config = dict(
    n_layer=8,
    d_model=384,
    n_head=3,
    n_kv_head=3,
    head_dim=128,
    d_mlp=1536,
    vocab_size=9769,
    activation='geglu',
    norm='rmsnorm',
    norm_place='pre',
    norm_eps=1e-05,
    positions='rope',
    rope_base=100000.0,
    rope_fraction=1.0,
    qk_norm=False,
    attn_scale=0.0884,
    bias='none',
    tie_embeddings=True,
    parallel_block=False,
    init='normal',
    init_std_qkv=0.042,
    init_std_o=0.0,
    init_std_up=0.042,
    init_std_down=0.0,
    optimizer='muon',
    lr=0.00947,
    lr_mult_o=3.0,
    lr_mult_up=0.637,
    lr_mult_down=2.0,
    beta1=0.9,
    lr_head=0.0054,
    grad_clip=2.0,
    warmup_steps=200,
    schedule='wsd',
    decay_fraction=0.789,
    decay_shape='cos',
    final_lr_fraction=0.1,
    batch_tokens=65536,
    seq_len=1024,
    doc_mask=True,
    train_tokens=410500000,
    steps=6264,
    dataset='wikipedia_en',
)
MLP neurons of a small language model. Each row is named by its layer, matrix (gate and up: input weights; down: output weights) and neuron, and shows model dimensions 144-239. Each number is 128 + 32 x the weight over its row's rms, rounded and kept within 0 to 255. A neuron's up and down rows have the sign that makes its largest values positive.
Before each neuron's rows is what it responds to, as a language model described it from the Wikipedia text at the highest values.

Career transition verbs. Main verbs right after a subject in biographical or historical narrative that mark a change or continuation, such as began, continued, became, moved, rose, plus to/from in shift phrases and "Career" headings.
L2.gate375 [130  85 106 161 152 104 179 154 126 131 145 116  67  93 178 108 137 132  92 126 134 142 152  50  95 142 144  98 124 140 141 177 114  86 171 158 126 138 165 134 147  67 161 186 145 106 222 193 149  80  86 157  91 106 121 164 126 196 127  89  83  99  60  91 121  73 111 161 165  79 122  88 110 121 213 159 114 168 129 117 125 142 123  63 136  84 104 171 103 123 129 199 144 142 120  97]
L2.up375 [155 199  93 134 151 125 109 206 135 118 144  97  70 145  98  96 153 174 112 123 182  88 124 176 115  98  96 142 156  60 171 159 118 139 139 104 123 168  69 106 159 113 144  56 186 161  86 133 130 192 121 181 104  50 101 125  89 131 104 149 156 135 127 125 113 126 163 126 121 176  80  89 120 145 153 106 106 157 112 157 132 127 111 129 155 147 100 152  94  88  87 219  98 114 118 142]
L2.down375 [151  38 107 168 153 158 150 104 102  76 129 128 144 140 109 123 167  85 148 169 144 128 147 184  84 104 170 168 117 155 105 150 133 115  77 118  93  87 185 103 161  94 127 168 152 119 213 113 154 105 112 106  80 149 163 182 138 112 112 144 168 105 150 125 160 103  93 146 101 157  93 135 159  96  85 160 131 132 172  71 161 151 150 117 112 121 156 185 154 115 156  87 166 185 103 109]

Early fragments of split words. Word-piece tokens opening or sitting inside a longer word, such as k-it-chen, M-it-chell, comp-onent, m-iz-zen; occasionally short words like for or in.
L2.gate983 [122 142 173 174 132 162 165 160 166 151 135 132 147 160 147 111 128 152  65 175  87  99 127  96 222  89 133  80 143 118 153 187 102 197 145 110 171  83 165  96 191 140 150  50 149  78 166 137 116  96 110 154  96 147 126 154 111 137 137 161 131 131 123 149 167  85 156 191  88 115 158  93 140  96 122 113 146 127 130  93 183 114 151  97  73  59 126 111 139 149 118 133 114  58 128 119]
L2.up983 [131  73 118 102 116 119 196 153  66  83 139  61 182 183 111 128 192 102 138 135 123 126 131 159 144  98  47 106  24 154 136 124 127 118 101 112  98 140 110 149 135  87 136 107 107 141 159 200 129 147 100 162  81 126 183 128 157 141 188 139  99 114 140 180  59 125 130 138 158 107 125 121 153 156 144 143 164 165 120 177 122 118 104 110 159 109  95 108 161 133 167 157 130 100 201  96]
L2.down983 [ 86 135  67 151 188 213 153 121 169 118  76 134 133 105 151 118 155 185  80 123 152 144 145 129 114 113 143 132 133 151 122 127  58 117 150 121 133  99 153 110 135 139 153  90 114 115  92 112 136 113 180 148 134 123 119 114 128 126  72 188 160 117 144 151 160 103 126 189 119 164  96 107 126 140 137  76 128 112 146 159 151 131 115 147 128 135 135  96 159  95 176 125 170 132 146 131]

Debut, ast, heading markers. Three groups: nouns after a possessive or article such as debut, major, progress; the word piece ast inside names or words such as Bastian and coastal; closing === markers of section headings.
L2.gate1389 [129 136 203 144  84 111 133 104  75 164  73  92 101  85 161 140  90 128 140 112 140  81 154  81 107 152 155 124  92 139 131  89  93 146  94 194 135 134 143  86 118 143 114  75 151 112 165 138 124 153 175 147 126  69 133 149 120 133 142  93 124 132 148 126 149 137 162 142 148 119 120 121 142  98 151  61 145 127 102 146 128 167 104  60 109 178 138 171  98 132 125 160 140 125 127  66]
L2.up1389 [140 118 127  86 197 142 160 128 121 117 105 112  89  99 139 139 181 100 126 168 125 196 154 182 105 112 176  74 144 106 124 127  92 106 167  76 156 104  80 110 144 175  98 136  94 108  68 156 141 187 150 145 121 136  76 163 144 146 122 103 169 120 137  72  75 117 112 108 145  96 118 123  99  75 107 141  45 160 160 150 182 139 183 158 102 126  57 137 141 156 149 114 142 151 137 160]
L2.down1389 [180 103 155 114 118  65 121 120  74  95 103 114 111 153 100 106  85 103 133  96  94 187  74 114 115  73 145 117 134 114 114 177 171 192 115 106 146 143 139 136  97 115 189 156 162  96 130 104  92 145 151 143 131  93 139 158  44  93 102  97 152 168 108 180 146 133  77 158 122 104  90 178 153 114 116 113 127 173  68 136 100 128 163 151 141 196 126 117 123  93 129 154 161 124 185 100]

Beginning verbs, onset positions. Mostly verbs of beginning (began, started, opened) after subjects like construction or the organization; also section-start line breaks and name/list-item onsets.
L3.gate551 [140 136 123 147 179 153 122 121 143 173 143 145 182 111 128 118 148  70 167 111 110 100 129 188 168 166 168 178 103  71 156 200  72 135 123 110 158  90 132  90 135 148 137  60 176  84 170 140  98 221 115 101 148 171 120 174 103  95 185  89 171 145 139 106 147 123 132 121  92 131 142 109  96 131 106 150 121 123 156 166  90 115 149 101 108  79 150 105 169 123 118 113 129 137 152 117]
L3.up551 [159 180 105 132 154 107 108 170 119 134 122 166 130  95 116 120 130  59 140 129 123 137  85 168  84 187 147 112 184 215 136  87  61 156 117  44 111 165  87 136 138 156 132  97 111  97 180 134 140 160  94 146 199  86  75 179 143 116 119 125 118 184 108  73 158 153 145 140  77 119 162  76 166 109 170 152 132 138 101 116 118 127 118  98 137 115 127 118 143 117 156 117  39 135 154  95]
L3.down551 [130 170  87  90 111  71 164 151  89 126 133 138 174 118 153  99 135 101 120 103 117  92 132  66 102 137 113 178 102 167 137  90 116  94 103  86 128 145 117 142 165 105 142 117 156 110 143  65 131 149  94 143 113  98 104 135 116 157 152 124 141 123 123 179  97 137 137 117 123 156 108 162 174  21 121  94  80 161  90 130 129 124 134 111  98 123 208 141  88 141 147 138 104  44  94  81]

After "in" continuations. The token right after "in"/"In", finishing words (In-signia, Cont-in-uing) or phrases (in order, in terms, in which); also other mid-word pieces.
L3.gate567 [176 128 110 140 146  89 180 156  94 139 195 113 152 167 110  68  82 144 158  83 151 136 150 143  62 124 113  69 119 157  77  83 187 135 117 161 170  93 116 139 104 163  87 120 135 133 154 152 155 139 147  94 140 172 109 134 145 115  78 169 139 166  84  73 158  65 104 165 142 125 121 148 137 128 141 124 116  55 114 120  99 187 167 184 103  80 104  90 111 113 107 176 139  57  76 121]
L3.up567 [132  74 144 173 167 118 102 120 142 145 150 155 104 139 151 149  95 177 104  89 150 124 148 184  99 103 130 131 101 118 134 176 198 120 109 158 126 131 110 155 171  46 125  96 105 156 161 133 155 111  94  96 120 182 103  50 151  90  84 161  51 162 188 136 126  95 125 142  88 173 161  95 131  67  80 187 104 149 116  69 103 118 132 155 149 139  90 128 130 100 153 123 180  78 184  94]
L3.down567 [141 138 139 104 114  97 158 158 105 120 112 178 116 208 189 103 175 136 169 117 119  68 142 173 128 145 143 100 139 177  87  81 186 168 112 174 121 129 169  75 139 123 155 108 152 123 108  96  76 139 173 136 124 155 159 112 135 144 110 157 136 152 120 171  91  96 158 135 179 175 102 136 128 185 141 103 152 144 134 157 101 154 110 121 150 129 133 142  91 176 146 102 124 175  89 149]

Word-initial subword fragments. Opening piece of a word split into several tokens, often capitalized names or terms in lists, like Comp(uter), De(emed), St(ina), Ol(ajide).
L4.gate604 [159 101 135 166 107 118 153 170 179 141  78 139  20 105 115 103 120 112 160 131 159 156 159 149 114 136  95 127 153 100 112  95 101 184 135 135 162 105 161 133 156  92 104 118 109  92 120 127  86 147 126  87 116 166 184 106  92 111 119 149 173 160  55 158 166  76  97 130 156 171 176  88 200 198 115 125 162  83 134 148  97  76 118 162 170 148  91 129 122 122  79 118 111 182  83  91]
L4.up604 [124 131 139 186 168 103  90 153 114 153  91 106 109 114 129  79 126 112 135 109 196 176 127 121 156 148 143 137  83 155 112 121  75  73 111 107  95 167 124 143 100 176 120 129 136 109 150 141 114  71  88 158 116 120 145 145 118 138 118 129 190 107 110 166 125  78 134 118 157 192 127  86 190 135 150 105 112 114 153 140 131 136 184 108 152 175 110 148  90 171 165  74  95 192 116  83]
L4.down604 [ 49 134 151 116 149 134 127 132 128 112  86 110 156 129 105 148 111 137 130 140 117 104 115 103 142 175  84 129 142 128 182 129  93 136  45 128 141 120 115 129 195 146 103 123  91 161  78  44  93 169  77 116  92  97 102 169 182  72 131 188 154  81 144 182  74 128 146 156 162 135 136 118 104  99 196 140 125  81  90 119 116 189 138 132  86 117  81 146 144 182 119 189 166 118 167 112]

Paragraph-opening word continuation. The second word piece of a paragraph- or heading-initial word after a lone capital (M|alcolm, S|an, V|alencia), plus commas after opening dates such as In February 2016, and early words like which, Some, known.
L3.gate891 [155 124 180  84  89  81 165 118 193 130 159 152 138 130 129 104 139  85 162 162 113  64 128 145 121  73 107  60 122 105 126  70 114  95 193 163 158  67 122 130 166 204 128 129 165 127 137 158 140 144 100  77 165 101 130 168 142 103 103 140 123  99 142 102 140 119 157  78 150 131 163 142 132  99 123 129 150 151 171 145 101 119  69 133 135 150 135 101 129 118  95 169 138 104  77 144]
L3.up891 [ 86 115 100 128 184  79  87 165 168 142 124 126 148 141 109  92  89 196 109 159 129 118 150 162 142 168  45  66 105  62 141 143 106 117 148  58 140 160 124 153 113 130 140 175 157 138 161  76  95 120 140 110 139 138 169  16 169 134 125 162  94 117 128  46 163 125 125 115 118 127 163 170 105 193 161 170 105 137 147  88 140 134 186  92 137 132 156 116 117 123 100  97 166 143 125 104]
L3.down891 [112 142 126 161 119 151  89  54 191 145 132 148 121 139 140 171 183  73 116 155 124 192  92 144  86 153 115 120 157 153 161 150 168 105 140 142 168 124 153 207 123 161 106 150 162  92 170 150 157 151 174  90 157 177 146 213 146  96 128 110  85 100 139 158 133 114  73  73 174 147 141 125 195 103 123  95 116 151 151 170 112  97 109 170 140 180  85 146 128  87 151 165 138 163 121 121]

Closing section-heading markers. Closing ===, ==, or ==== after wiki section titles such as === District 24 ===, ==History==, and ====Draw 6====; weaker on scattered mid-word pieces like the S of U.S.
L4.gate682 [108 103 144 141 135 105 152 148 115 178 114 187 139 119  86  38 105 133 122 107 156 115  93 219 171 125 108  70 154  91 169 111  77 148 142 126 133  95  92 127 193 132 122  79  79  91 143 121  99 148 115 120  71 128 128 139 162 175 139  62 127 150  86 168 187 163 129 168 167  83 171 110 159 125  74 104 160 183 143 152  99  73  88 163 200 101  95 165 146  96 136 130  92 167 156 122]
L4.up682 [157 110 210 113  78 175 125  94  73 116 157 164  73 112 154 124 130  40  96 143 124 128 180 188 106 178 156 115 146 156 166 153 118 117 101 132 136 100 154  62 105 133 175 113 151  93 121 189 115 159 148  98 122  92 149 142 137 107 129 169 189 148 117 132  85 160 160 124 121  93 153 199 137 133 126 213  97  90 174 139 150 191 154  90 107  95 125 100 129 174 162 166  75 147 153 115]
L4.down682 [160 198 195 147  51 133  85 123 102 124 193 172 179 128 173  99 132 163  59 142 140 130 146  71 103 117 119 157 130 128 115 160 173 157 159 145 163 175 144 175 101 114 134 125 140 115 121 120  56 121 130 101 147  98 129 122 148 128 137 103 131  81 142 150  86 134 126 133 128 133 108  78 164  77 168 128 157 135 104 120 148 148 153  69  82 115  79 143 187 146 147 182 121 107 117 173]

Start/end event verbs. Past-tense verbs marking an event's beginning, end or completion right after the subject, e.g. began, ended, commenced, retired, died, usually before a date.
L4.gate213 [149 186  53 122 116  75 139 153 148 166 145 167  49 126 108 135 139 110 122 111 175 133 178 156 177 172 176 101 159 105 204 127 176  88 142 157 173  99 178 139 143  94 136 131 138 141 193 119 111 149 157 158  98 186 140 188 125 111  95 120 114 159 128 113 175 120 144  79 136 163 168 117 109 152 146  96 153 107 125 146  86 118 125 129 157 121  55 198 150 133 122  96 137  77 141 119]
L4.up213 [155  82 165 133  97 170 146  80 124 162 119 166 126 111 160  71 209 134 152 115 122 134 108 111 176 188 127 128 124 133 118  77 141 187  79 135 127 151 141 122 136 128  48 137 129  88 168 100 111 140 121 126  98 115  97 119 107  94  87  93 114 136 183  82 127 113 147 142 137 143 144 145 157 148 179 105 111 125  71 160 125 104 147 117  72 109 139 153 163 151 170 153 118 103  51  87]
L4.down213 [166  87 125 102 142 120 148 161 109  75 113  81 206 139  48 140 178 101 148 119 124 123 157 126 115 110 183  97 128 138 162 109 160 119  86  84 118 159 126 129 139 105 127 113 154 150 189 123 110 130 166 165  63 238 166 108  96 148 142 121 119 132 135 141 175 105  79 145 151 133 152 121 166  91  90 168 132 119 132 168 131 179  90 140 114 118 128 107 110 114  94 136 117 109  75 191]

Hyphen joining compounds. Hyphens right after the first part of hyphenated names and compounds, such as Wied-Neuwied, Schleswig-Holstein, Self-published; occasionally "who" or word pieces.
L4.gate918 [151 155 120  60 136 130 139 103 160 152 150  62 156 157 125 117 136  92 129 168 170  65  96  86 102 154 151 156 104 133 122 113 126 127  57 129 105 136 137  67 159 103 146  90 100 145 131 162 181 119 171  82 131 131 141 130 150 102 137 124 192  94 119 132 131 104 160  94 179 124 129 120 123 108 117 140 134 118 116 190 115 174 142 189  72 200 151 133 174 126 132 204  96 155  93 127]
L4.up918 [125 182 166 142 125 106  93  68  63 100 130 116  60 123 182  72 133 142 133 122 148 112 136 108 174 129 171 161 159 154  88 100 132 106 120  82 107 178 128 112 127 116  92 136  65 120 101 138 176 124 138 106 118 123  81 132  98 108 179 151 130  96  79 151 133  73 163 125  56  81 134 114  56 185 192 108 128 126 132  79 101 107  94 171 152 112 172  93 117 120 108 104 107 115 111 127]
L4.down918 [136  96 113  87 134 172 148 114 155  91 161 157 124 120 172 119 180  86  80 146 118 115 129  94 118 128  87 144 179 128 183 148 120 110 158 120 122 100 108 167  20 161  97 127 120 126 110 136 150 116  47 143 164  77 136 105 190 146 169 134 134 132  82  99 151 148 206  67 195 132 120 138 123  88 127 122 104 157 136 176 138  69 207 110 154 129  84 115 157 156 159  87 131  99 108 115]

Hyphen inside compounds. The hyphen joining parts of a compound or code, strongest after single capital letters as in I-10, S-15, E-units, also long-term, mezzo-soprano.
L3.gate144 [131 108  70 137 110 160 175 104 119 107 177 149 142  94 135 135 160 115 197 129  62 166 148  95 110 164 116 116 186 192 111 141 175 149 146 110 104 122  91 103 144 146 117  82 101 153 121  92 116 188 157 157 109 122  97 119 109 168 154 128 169 146 136 137 134 162 119 173 140 114 201 140 147  93 155 145 142  83  92 147 144 147  98 135 175  74 133 130 127  97 156 107  87 121 137 160]
L3.up144 [156 206 134 182 169 122 159 130 154 122 182 152  72  81  98 139 131 150 132 141 122 156 171 130 131 132 106 160 166 173 101 167 111 178 120 112 175  75 123 106 140  83 152 146  93 121 139 128  66 158  99 128  76  59 148  60 154  94  86 154 126 166 125 150 106 165 158 139  90  84 118 149 148 110 123 106 220  72 112 167 168 116 101 190 116 151 144  61 129 155 106  68 104 141 131 104]
L3.down144 [132 102 123 147  68 120 128 131 132  40 148 126 153  86 146 183 176 153 132  90 130 117 134 171 156 138 122  89 119  87 132 150  90  53 142 157  74 103  93 159 121 120 116  82 103 120 137 143 141  84 119 160 139  81 155 164 108 166 147 136 154 123 114  61 120  50 158 153 177 104 120 125 125 116  95 127 173 180  92 126  89 203 169 108 102 119 102 188 156  91 110 106 105 103 127 133]

Header and table closers. Closing == or === marks ending Wikipedia section headings (==History==, === Wildlife ===) and |---|---| table separator rows, just before a line break.
L3.gate854 [145 168 122  59  71 105 140 139 201 128 123  81 114 116 180  80 148  74 126 109 126 115 152 127 119 159 170  91  72 132 159 134 152 152 129 128  82 113 142  98 127 133 134  53 121 134 120 153 105 129 143  87 112 160  98 137 178  80 148 148 105  86 135  97 145 155  56 173 139 109 114 125 132  78 134 180 104 104 147 114 190 129 163 131 104 116 110 139 111 157 102 160 161 151 132  92]
L3.up854 [176 170 140 132 162 149 161 156  81 145 155 134  93  72 143 105 162  95 174 122 151  99 124 106 119 100 125  98 106 164 147 109 124 140 149  93  91 152  99 140 154 128 135 105 116 150 135 100 153 107 147 160 133 127 129 124 112  93  75  95 210 121  95 148 135 141 118 165 121 138 147 117 144 138  64 104 164 151 146 150 145 132 137 164 146  82  66 139  82 111  88 101 107 114 159  94]
L3.down854 [177 139 157  73 122 136 130 168 149 139 159 154  81 106 118 141 132  66 124  69 125  99 115 172 185 154 129  95 129 142 195 109 168  96  81 166 145  73  94 174  79 100 149 162  87  79 193 163 103 134 110 158  80 122 164 134 123 134 115 153 158  95  59 127  98 100  99 136  98 149 126 170 161 144 132 136 138 130 140 141 120 116 134 167 108  85 158 146 134 148 194 151 199 164 116 105]

Mid-word continuation pieces. Word-piece tokens that continue a word already begun, mostly in names and rarer words, such as tr-il-ogy, El-k-ies, fall-ing; occasionally decimal points.
L2.gate198 [ 84 142 167 133  84  94 241 108 125 138 111 166 133 190 159 165  69 101 120 123 138 114  95 112 129 122 139 145  96 146 149  64 148 164  76 111 105 137 152 149 104  96 126 132  96 196 167 149 136 117 167 121  80 104 156 142 144 115  90 122  63 112 147 125 155 108  92 156  99 142 161 107  60 151 117 141 151  98 143  65 142 136 170 106 140 118  83 163 107  74 150  85 119  84 162 132]
L2.up198 [125 134 104 125 131  99  80 113 136 149 109 171 146 141 150  89 158 107  98  84 211 118  93 111 119 139 105 179 111  91 184 134  88 157 110 115 167 104 199 126 147 122 135 176 133 103 114 140 133  81 148 127  90 129 165  87 133  92 119 132 114  91 160 119 102  61 137 202 102 111 102 115 149 151 120 157 119 105 160 132 143 124 122 198 126 117  88  67 105 183 127 106 125 122 178 106]
L2.down198 [ 73 125 153 114  93 112 155 130 105 135 125  90 198  81  65 109 135 160 153 119  79  93 167 117 144 144 129 115 161 169  98 156  97 129 156  78 141 193 119 149 172 148  88  93 129 121 199 112 172 141 128  75 178 136 138 107 136 194  95 125 161 141  78 153 101 106  97 152 149 105 148 103 164 155 127 133 107 167  96  96  80  94 111  81 130 125 141 143 130 143 154 140  99 134  73 175]

Mid-word continuation pieces. Tokens that continue a word begun by a short preceding piece: suffixes or inner syllables like Sh-ast-ri, s-ew-age, Az-ure, and hyphens in un-approved, anti-lag, al-Ilah.
L2.gate1151 [101 144 123 110 108 147 133 169  97  98 130 134 141 137  85 125 147 164  91 117 120 168 155 110 112 134 163  57 125 110 112 105 131 179 178 189  92 116 120  82 128 113 140  55 100 117 140 135 136 150  51  99 164  81 126 151 134 103 102 171 121 163 181 123 108  81 106 163 108 110 131  83 151 125 137 150 119 143 165  88 110 164 146 168 119 114 154  76 121 144 112 158 168  98 168 118]
L2.up1151 [ 44 152 171 147 126 115 185 150 117 155 152 131 143 123 137 103  24 139 160 127 161 175 142 114 156 120  99 129 131 104 105 136 122 111 136 156  69 160 134 165 153 125 137  82 171 117 156 143 119 203 144 132 135 123 108  91 153 132 106 148 150 163 134  66 126 117 159 132 170 146  86  49 105 114 108 117 110  96 136  78  29 109 112 166  64 155 101 137 121 136 136 152 177  73  70 124]
L2.down1151 [158 180 112  61  83 117  60 114  87  58 130 142 135  93 156 175 123 142 161  88 146 149 125  83 118  78 139 128 185 141 103 155  88  43 125 145 144 138 138 161  89 115 147 190 155  93 168 102 176  84 115 104 140 125 122 115 131 125 193 138  81 131  83 142 158 128 198  81  90  82 106 160 175 107 135  91  93  74 118 146 164 118 127 123 134  72 134 184 148  65  87 139  78 144 153 176]

Years in dates. Year numbers (and some month names) completing a date, usually after in, a month, or a day, as in in 2008, March 2001, 11 November 2008.
L4.gate936 [128 114 156 109 102  83 181 160 152 112 190 158 100 149 102 143 146 100  16 168 123 156 216 147 131 132 164 107 222 106 126  68  95 130 117 133 113 140 193  44 171 148 118 129 148 116  81 170  93 154 149 140 103 111 142 132 154 106 177 173 133  92  76 137 153 174 100 127  76 173 155 136 153 158 137 139 182 108 131  80  96  97 174 224 128 146 150 184  94  55 106 142  91 110 185 117]
L4.up936 [ 51 151 122 117 106 157 101 139 151  87 160 123 106 115 108 142 138 138 120  95  45  93 109 135 161  96 139 120  70 167 160  93 142 131 130 154 151  92 115 169 115 109  62 126 180 144 163 120 122  95 106 120  99  85 138  76 142 101 107 173 157 169  86 104 130 100 169  91 156 104 151 184 164 104 154 137  90 169  74 125 141 189 169 151 162 188 182  88 172  69 183 159 147 116  92 179]
L4.down936 [141 195 123 127 122  71  88 152 123 100  96 116 115 132 151 141 140 225 107 125 164 155 156  54  77 156  76 193 122 171  91  99 106 146 163 106 132 109 167 161 138 131 154 151 171 171  89  92 102 142 128 118 179  97  63 126 139 169 145  85 150 135 123 139 158  91 134  96  82  66 106 159 140 144 161 115 160 123 174 147 115 116  90 137  81  96 134 118 127 172 128 135 122 139 117 113]

Mid-word "el" piece. Word-internal subword pieces, mostly "el" inside names and words, such as Am-el-ia, Raqu-el, sequ-el, psyched-el-ic, plus other fragments like ib, es.
L4.gate249 [130 126 133 136 134 118  92  83 177 223 123 156 113  80 182 126 135 135  87 131  76  98 105  61 209 165 164 127 165 125  91 113 130 139 122 151 169 123 125 144 143 107 112 158 133 116 124 119 117 138 145 100 183 127 158 126 150 178 242  94 117 106 121 119 149 159  90  97  57  92 199  95  88 117 148 111 108 113 126 141 131 147 133 196 154 135 145  95  75 136 174 148 161 127  97  65]
L4.up249 [160  93 136 165 130 125 131 111 141 118 128 133 145 161 184 168 137 102 150  83 115 123 145 110 144  49 164  89 119 189 132  90 116 157  88 175 133 196 138 139 135 150 159 151 128 169  93 193  94 174 121 177 106 166  93 110  89 133  91 148 210 103 135 148 139 188 130 108 136 109 158 104 138 181 167  95 161 122 112 114 171 147 167  82 110 106 137 122 103 134 166 121 109 147 130 117]
L4.down249 [102 114 128 143 145 123 135 132 196  97 149 113  93 142 106 103  85 114 113 135 107 102 117 178 199  59 119 168 166  90 117 145 152 174 120 151  92  75 132 134 153 100 182  92 127 150 167 134 177 128 121 117  89  98 138 130 137 122 101  74 146 116 102 108 206 104 125 126 146  75 159 129 166 131 157 108 176  78 159 166 168 135 187 180 166  87 109 137  83 154 134 118  84  57  91  78]

Early word-piece continuations. The second piece of a word, right after a one- or two-letter opening piece, mostly in proper names in lists and tables (C-el-je, Ban-er-jee, N-ay-antara), plus occasional ( or / in infobox fields.
L2.gate830 [181 145 145  99 149 145  93 139 141 113 178 131 133  69 155 150 120 160 170 175 109 118  56 123 102 110 187 177  84 141 120 111 113 129 119 146 179 163 134 145 135 119 135  98 133 180 109 110  65 137  95 111  57 125 107 176 114  94 141 149 187 172 126  85 140 146 105  92 157 187 149  97 130 146 116 142 125 149 149 137 150 162 173 145 139 137 139 151 171 103 160 175  75 148  99 143]
L2.up830 [132 124 125 122  93 113 141 130  78 120 137 174 129 123  85 138  73  98 101 135 167  81  61 151 146 171 174 121 159 102 139  98 123 134  81 128 101 145 134  95 159 129 123 119 137 108  94 162 159  44 130 160 115  98 134  94 116  86 103 103 122 112 169  99  68 136 139 155 130 136 168  87 132  86 173 181 159 131 142  84  92 115 116  68 107 115  85 144  46 143 121 122 164 140 120 101]
L2.down830 [135 108 141 190 113 108  98 124 151 132 134 139 128  88 137 132 158 103 152 166 170 150 163 203  95 157 167 117 113 100  91 109  96 150 102 183 121 174 120 118 145 165  94  89 122 122  92 154  79 161  96 146  90 149 127 102 194 150 121 160 122  92 124 159  91 118  96 160  83 166 139 167  65 158 115 142 191 150  93 154 165 114 116 152  66 120 125 108 164  89 130 174 190 109 101  73]